{"num_hidden_layers": 10, "hidden_size": 320, "num_attention_heads": 5, "num_key_value_heads": 5, "head_dim": 64, "intermediate_size": 832, "vocab_size": 12466, "hidden_act": "swiglu", "norm": "rmsnorm", "norm_place": "pre", "norm_eps": 1e-06, "positions": "rope", "rope_theta": 10000.0, "rope_fraction": 1.0, "qk_norm": false, "attn_scale": 0.125, "bias": "none", "tie_word_embeddings": false, "parallel_block": false, "init": "normal", "init_std_qkv": 0.0288, "init_std_o": 0.0358, "init_std_up": 0.0412, "init_std_down": 0.0412, "optimizer": "muon_variant", "learning_rate": 0.0063, "beta1": 0.95, "weight_decay": 0.0, "lr_head": 0.00411, "max_grad_norm": 0.5, "warmup_steps": 200, "schedule": "wsd", "decay_fraction": 1.0, "decay_shape": "linear", "final_lr_fraction": 0.05, "batch_tokens": 32768, "max_seq_len": 256, "doc_mask": true, "train_tokens": 449300000, "max_steps": 13712, "dataset": "wikipedia_en"}
MLP neurons of a small language model. Each row is named by its layer, matrix (gate and up: input weights) and neuron, and shows model dimensions 112-207. Each number is 128 + 32 x the weight over its row's rms, rounded and kept within 0 to 255. A neuron's up and down rows have the sign that makes its largest values positive.
Before each neuron's rows, "fires on" lists the tokens most often at its 100 highest values on Wikipedia text that the model never trained on.

fires on: " who", " that", " they", " she"
L3.gate452 [ 95  98  92 165 111  80 183 162 125 137 211  98 137 163 154 194 135 168 136 165 123  94 157 106 110 172 107 130 126 167 181 152 116 202 131 131  97 135 160 139 130 165 134 116 132 124 113 100 121 165 187 117 134 181 174 123 145 125 111 146 168 105 204 149 137 145 160 175 177  76 143 201  98 113 163 187  91 149 118 111 145  84 178 102 102 184 137 157 161 121 122 101 115 115 136 124]
L3.up452 [156  96 130 134 161 126 139  81 124 140 182 101  62 125 203 121 111 162 148  85 132 112 115 143 110 104 142 128 182 165 130 148  97 153 140  82 108 150 151 121 111 119 156 132 236 170 122 114  94  72 193 132  98 127 174 149 112 170 113 109 110  97 110 151 160 159 131 183 137 179 101 140 112 194 147 142 132 155 184 139 103 156 138 164 155 118 139 128 148 145 130 124  74 102 135  92]

fires on: " \"", " as", " the", " either", "==\n\n", " ==\n\n"
L3.gate70 [137 123 188 127  70 154 103 135 112 166 130 204 178  95 105 151 133 159 133 100 122 183 128 104 120 179 119  78 209 186 136 201 166 161 100 129 150 137 163  82 166 139 150 136 127 136 129 106 112 133  45  90  54 104  80 170 118 200  89 151 119 175  56 189  83 144 141 167  65 209 140 103 145 115  88 182 114 158 119 124 171 169 106  96 138 154 102 138  98  69 136 109 168 131 107 158]
L3.up70 [168 148 142 146 161 163 191  84 142  83 168  94 102 174 121 123 113 119 133  93 108 153 117 135 152 119 102 119 119 172 162 147 113 175 142  92 143  88 139 128  90  43 111 127 145 171 174 168 143 188 130 115 151 128 142 143 107 119  96 147 144 102 141 160  49  88 151 136  85 133 106 152 104 110 149  87 103 109 146 117 111 128 171 157  77 177 121 171 131 185 134  96 140 160 137 166]

fires on: " ", " went", " ("
L6.gate503 [143 144 147 103 127 147 112 100 163 140 124  82  98 148  82  88  84 123 185  94 186  89 144 117 118 103  98 120 169 146 118 194  93 116 118 108 164 149 179 178 117 152 162 159  74 138 162 122 120 144  97 121 149 149 142 138 118 108 149 116 131 137 116 133 116 143 146 159 124 125 166 145 120 136 101 173 105 159 189 152 127 124 202 143 109 127 128 103 142 108 116 140 130  69  86  77]
L6.up503 [148  73 104  92 160 178  95 111  96 159 115 173 157  99 142 172  89 102 109  85 110  98 192 141 118 144 204 137 146  99 122 128  88 110 142 160 146  82 131 139 138  88 146 179 121 114 115  93 132 105 126 108 114  86 162 104  72 101 182 190 147 148 147  85 199 144  98  95 198 139  99 119 186 104  92 101 118  56 156  68 178  70 145 148 159 104  95 165 170 167 140 137 139 134 119 146]

fires on: " of", " for", ").", "=", "rest", " from"
L3.gate548 [119 113 173 212 104 144  81  53 156 122  99 183 128 120  90 133 135 154 149 138 123  93 105 123 145 108 134 121 208  67 119 120 127 146 153 151 158 151 140  83 154 145 160 122 149 116 170 168 115 115  89 112  96 144 147 150 133 151 138  61 160  87 163  73 188  93 135 221 106 151 156 146  80 142 132 111 113  80 123 172 158 149 155 101 111 109 124  76 141 118  95 130 105 132 151 120]
L3.up548 [107 147 133  80 156 121 110  69 148 126 129 130 108 152 112 185  84  89 146 138 103 123 103 129 198 123 114  88 136 110 139 138 139 180 188 145 114 180 118 132 151 155  92  28 105 140 145 148 115 120 130  82 167 171 128 125 148 113 132  80  83 100  93 122 154 165 144 175 174 165 113 135 150 125  84  80 126 139 151 148 130  73 110 155 127 123 143 158  86 118  44  73  64 175 143 103]

fires on: " |", "\n", " end", "===\n\n"
L3.gate614 [111 115 167 162  85 100 138 118 162 124 112 162 181 151  51 172 198  88 131 182 113 154 124 123 113 138 112 150 150 145 147 154 132 117 144 104 172 138 121 100 114 193 155 151 186  99 122 113 175  97 123 208 164 104 124  97 148  60 141 110 105 114 193 169 120 176 179 187 125 106 150 128 147 112 167 140 100 124 145 172 141 144 125 105 106 111 110 169 131  85  69  98 112 178 122 110]
L3.up614 [122 104 131 124 118 135  79 127 112 170 136  60 115 124 125  86 116  65 119  66 139 169 105 120 114 117 110 152 132  55 212  92 123 120 121 167 131 118 112  88  97 109 164 106 156 130 124 196 195 146 117 157 135  66 149 108 102 150 161 166  83 151 150 116 123 125 140 133  73 111  99 164 108 113 168 158 152 134 124 142 150 150 105 158 167 145 148  50 129 180 101 155 193 122 192 173]

fires on: "\n", "==\n\n", " ==\n\n", " |\n", ":", ")\n"
L3.gate207 [161 110 166  84 145  80 152 159 124 157 189 146 148 129 120 166 151 172 107 130 154 137 153 160 140  97 126 125 116 129 132 118 119 134  92 177 162 110 100 140 124  99 129  98  91 134 169 139 125 118  73  83 119 110 101 158 123 158 111 119  88 161 146 155 191 146 103 148 118 144 162  99 137 139 153 167  69 216  98  95  98 138 124  61 149 103  64 132 138 125 164 102  90 107 131 154]
L3.up207 [105 122 177 119  91 159 153 114 169 108 114  82 102 188  98  81 157  84  77  89 139  86  96  83 181 116 111 106  96 126  72 122 126 125 162 153  80 113  80 153  99  56 147 122 184 118 217 181 117 169 133 144  96  97  96  86 136 147 128 109  86 167 112 148  74  75 120  80 104  89  92 149 144  63 134  90 133 108 157 114 182 131  99 147 137 106  91 156  82 152 129 124 155  70 142 138]

fires on: " =\n\n", ":", " as", " is", " most", "1"
L3.gate181 [126 153 189 132  97 156 159 122 163  87 145 187 105  66 140 144 147 196 135 161 165  92 152 166 166 140 103 144 103 122 113 150 160 105 112 110 116 187 108  99 137 121 141 130 164 140  80 107 156 150  91 149 136 170 136 139 141 129 148 167 129 150 120 165 118 145 109 137 110  64 165  85 138 120  72 163 143 144 140 131  51 153  90 104 134  82 105 155 106 150  83 108  79 118 133 126]
L3.up181 [ 95 112 200 135 114 137 164 126 156  90 142 112 111 110  68  85 153 124 136 150 129  94 163 124 109 161 166 126 111 143 136 156  98 125 118 123 145 157 148 120 148 118 150 102 152  89  74 133 101  63 104 126 105 150  54 147 133 100 186 182 196 163 143 132 111 142 125 132 171  58 102 135 118 139 101 129 141 105 169 174  96 105 140 113 132 137 150 129  72 126  91 101 115  81  95 101]

fires on: " de", " la", " the", "'", " des", " La"
L7.gate135 [116  90  98 124 157 167  97  94 140  96 176  91 144  78  74  85 104  59 162 185 165 152 158 131 135 151 124 113  88 151 170 195 126 106 144 116 123 133 125 170 147 200 108 130 146 144  89 132  97  70 141  93  91 102 163 139 137 112 119 152 122 122 105 141 150 126 146  97 162 107 153 149  53 166 174 138 120 111  92 110 160  60 133 121 131 131 125  92 201 149 142  81  83 145 133 125]
L7.up135 [196  83 134 173 119 141 119 105 170 187 131 101 122 126 166  79  94 164 130 156 105  19 131 147 144 104 114 117 131 142 147 166 172  95 144 124 162 166 114 174 115  82 141 173 154 153 191  79 117 120 170  81 104 161 165 129 172 142 160 146 149  73 164  69 119 151 135 149 169 172  79 157 103 130 103 116 157 121  29  92 135 168  70  97 108 102 101 106 167 169 191 112 128 127 176 137]

fires on: ",", " (", " ", "19"
L6.gate17 [159 122 138 138 132 106 123  96 130 147 127 146 159 160 177 110  83 171 172 104  84 101 191 138  49 131 105 131 188 137 113 148  98 175 117 139 174  43  80 158  93 167  84 113  71 110 125 122  56  38 161 144 207 143 142 129 145 157 193 113 158 148 133 142 126  94 109 125 108 129 121  89 186 107 131 126 103 134 131 182 104 178 176 129 146 113  79 185 160 125  96 140 159 112 142 144]
L6.up17 [143 140 123 110 125 194 105 111 100 126 152 161 134 132 115 114 103 124 116 134 159  93 163 122 105 141  89 164  48 156 120 118 159 115 114 160 126 101 128 110 132 112  95 191 189 121  93 148 113 122 164 114  50 167 174 134  80 183 222 144 102 113 119 120 150 110 115 101 130 142 168 104 127 156  85  95 126  84 131 133 123 122  81 144 103  77  85 114 129  86 180 162 169 115  68  90]

fires on: " \"", " |", "\n", " |\n\n", "\n\n"
L3.gate30 [174 125  74 119 127 142  94 123  62 147 118 151 104 105 161 181 176 161 183 180 171 162 124  95 117 143  87 158 206  97 166 105 197 156 121 174 119 113 115  95 145 132 139 123 151 130 173  95 159 105 129 130 189 119 111 147 154 135 150 114 165 128  97 145 133  94 179 138 132 122 106 157 181 107 153 140 115 131 127 140  88 123  85 105 139 108 178 132 145  78 160 119 123 162  92 109]
L3.up30 [101 149 161 177 126  86  85 128  66  71 116 114 113 105 139  79 101 166  84 132 169 190 152 133  64 108 169 148 124  92 120 114 115 109  91 150 137 152 130 144 126 175 148 192 108 145 171 183 138 136 109  78  91 159 125  71  78  84 100 152 148  92 112 120 124 116 115 166  83  91 132 130 121 156 169 111 182 139 143 106 166 162 116 146 129 124 178 118 146 121 145 178 110 139 110 114]

fires on: " which", " that", " .", ".", ",", " "
L7.gate242 [112 105 147 133 135 142 158  84 172 143 204 134 109 145 160  98 107  80 141 120 150 154 133 132 120 133 123 100 160 155 138 108 101 159 183  77 157 125 138 100 114 116 114 148 102 152 161 130 163 113 138  82 144 156 169 135 166 120 165 103 197 139 185 154 170  85 142  64 173 126 161 105  82 101 137 113 120  70 155 147  95 104 133 119 111  98  82 162 121 140 148  86 178 159 142 163]
L7.up242 [ 85 163 118  96 172 125 107  94 134  70 109 121 173 129 169 103  97 131 126 161 100  95 151 163  89 120 131 141 158 107  87 113 121 110 119 141 139 103 106 133  86 156  77 128  80 135  85 119 134 114 139 119 131 108 129 190 135  93 153 129 177 161 134  96 100  77 137 123  89 144 136  65 142  99 104 110 100  92 145 154 118 106  73 137 145  69  99 168 146  81 155 104  84 178 167  50]

fires on: " that", " which", " the", " is", ";", " who"
L7.gate106 [138 110 172 101  93 119 109 166 124 160 169 190 104 160 112 133  72 171 153 114 153 103 138 133 118 151 191 129 104 155 125 129 145 176 107 115 152 172 152 117 147 117 135 169 115 126 124 146  83 126 127 148 137 102 138 140 114 122  95 149 105 157 158 161 160  95 135 136 103 107 133 137 129 143 147 102 132 165 125 134 112 139 141 108 104 164  32 111  95  91  86  84  79  42 149  79]
L7.up106 [135 109 213 120 122 171 124  42 118 148 169 175 112 130 137 148 162 137 116 127 120  98 105 126 115 114  74 110 141 189 129  94  89 138 127 149 130  98  83 108 142 115 149 102 232 127 126 129 120 154 184  65 160 102 141 146 151 145 139  73 162  72 121 154 159 118  85 141 183 138 155 168  68 198 108 152 113  80 146 139  89 110 138 133 105 169 128  35 173 142 142  85 150 166 131  99]

fires on: "==", " for", " of", " to", " For"
L6.gate757 [148 141  90 144 103 108 127 146 153 111 141 132 146 115 104  87 136 197 182 100 145 107 140 154 164 125 108 130 107 148 149 170 139 141  66  99 109 176 152  96 139 118  69 125 147 123 179 161 145 168  98  98 129 113 180 178 141 123 121  77 119 121 153 111 193 185 118 177  71 119 113 110 149 121 103  66 136  53 105 106 151 145 153 115 164 135 140 125 102 120 133 108 142 127 124  89]
L6.up757 [169 125 145 198  92 109 169 132 151 156 100 169 170 176 132 125  61 186 112 155 137 165 177 100 136 146 119  64 143 143 148  98 135 129 145 160  97 136 147 133 106 143  76 121 141 133 174 127 148 100 179  91 124 132 126 164 171  91 133  86 135 152 153 116 165 166 158 178 124 107 148 163 199 134 121 136 120 160  95 119  87  58 159 176  72  99 161 159 111 106 147 129 148 140 114 142]

fires on: " |", "\n", " to", ";", " reached"
L3.gate339 [110 133  84 168 131 118  98 125 161 145  81 138 167  77 132 138 160 137 165 154 145 121 124 113 115  95  84 102 146  94 115 129 209  87 106 107 109 145 114 145  92 186 146 106 121 164 116 121  75 137 105 123 155 147  85 139 132 133 116 120 157 135 146 113 151 108 126 173 106 138  65 118 104 165 110 119 111 121 114 182 157 138  96 163 229 120 135 123 145 161  80 153 141 156 143 127]
L3.up339 [106  68 145 207  99 116  69  88 146 120 100 148 168 109 153 148 194  94 119 161 139  93  87 137 144 101 127 163 136 128 185 154 151 107 125 154 170 111 110 153  83 183 129  88 145 174 116  82 198 115 164 107 137 130 217 120 158  87 142 103 155  82 147 141 113 160 118 144 124  79  49 154  56 129 175 144 151  98 100 133 135  87  92 162 155 126 160 125 107 127  77 127 171 121 170 138]

fires on: " de", " Le", " la", " du", " La", " des"
L7.gate376 [129  72 124 174 149 152 146 101 105 129 137  59 176 201 125  83 147  98 113 174  93 137 128 147 139 145 149 106 166 135 132 153 150 149 113 116 174 160 132 149 130 131 122 154 165 144  72 135 105  96 153 138 105 164 183 116 118 159 134 105  95 140 133 128 138 112 101 112 168 165 178 189 107 158 160 142  79 130 104 170 168 168 136 100 162  99 106 127 127 139 168  94  62 115 129  80]
L7.up376 [118 149 154 115 147 164 110 148  96 162  63 112 174  79 138 117 164 111 151 150 145 162 102 132 130 209 139 155 113 138 125 149 168 104  82 136 108 154  98  66 125 144 135 180  66 100  79 164 156 103 114  89 143  98 204 136 164 104 137  87 113 120  94  96  68 103 153 126 140 138 109 148  79 174  81 103 127 146 102 117 122 207 129 186 114  97 105 149 111 124 158  96  71 104  87 129]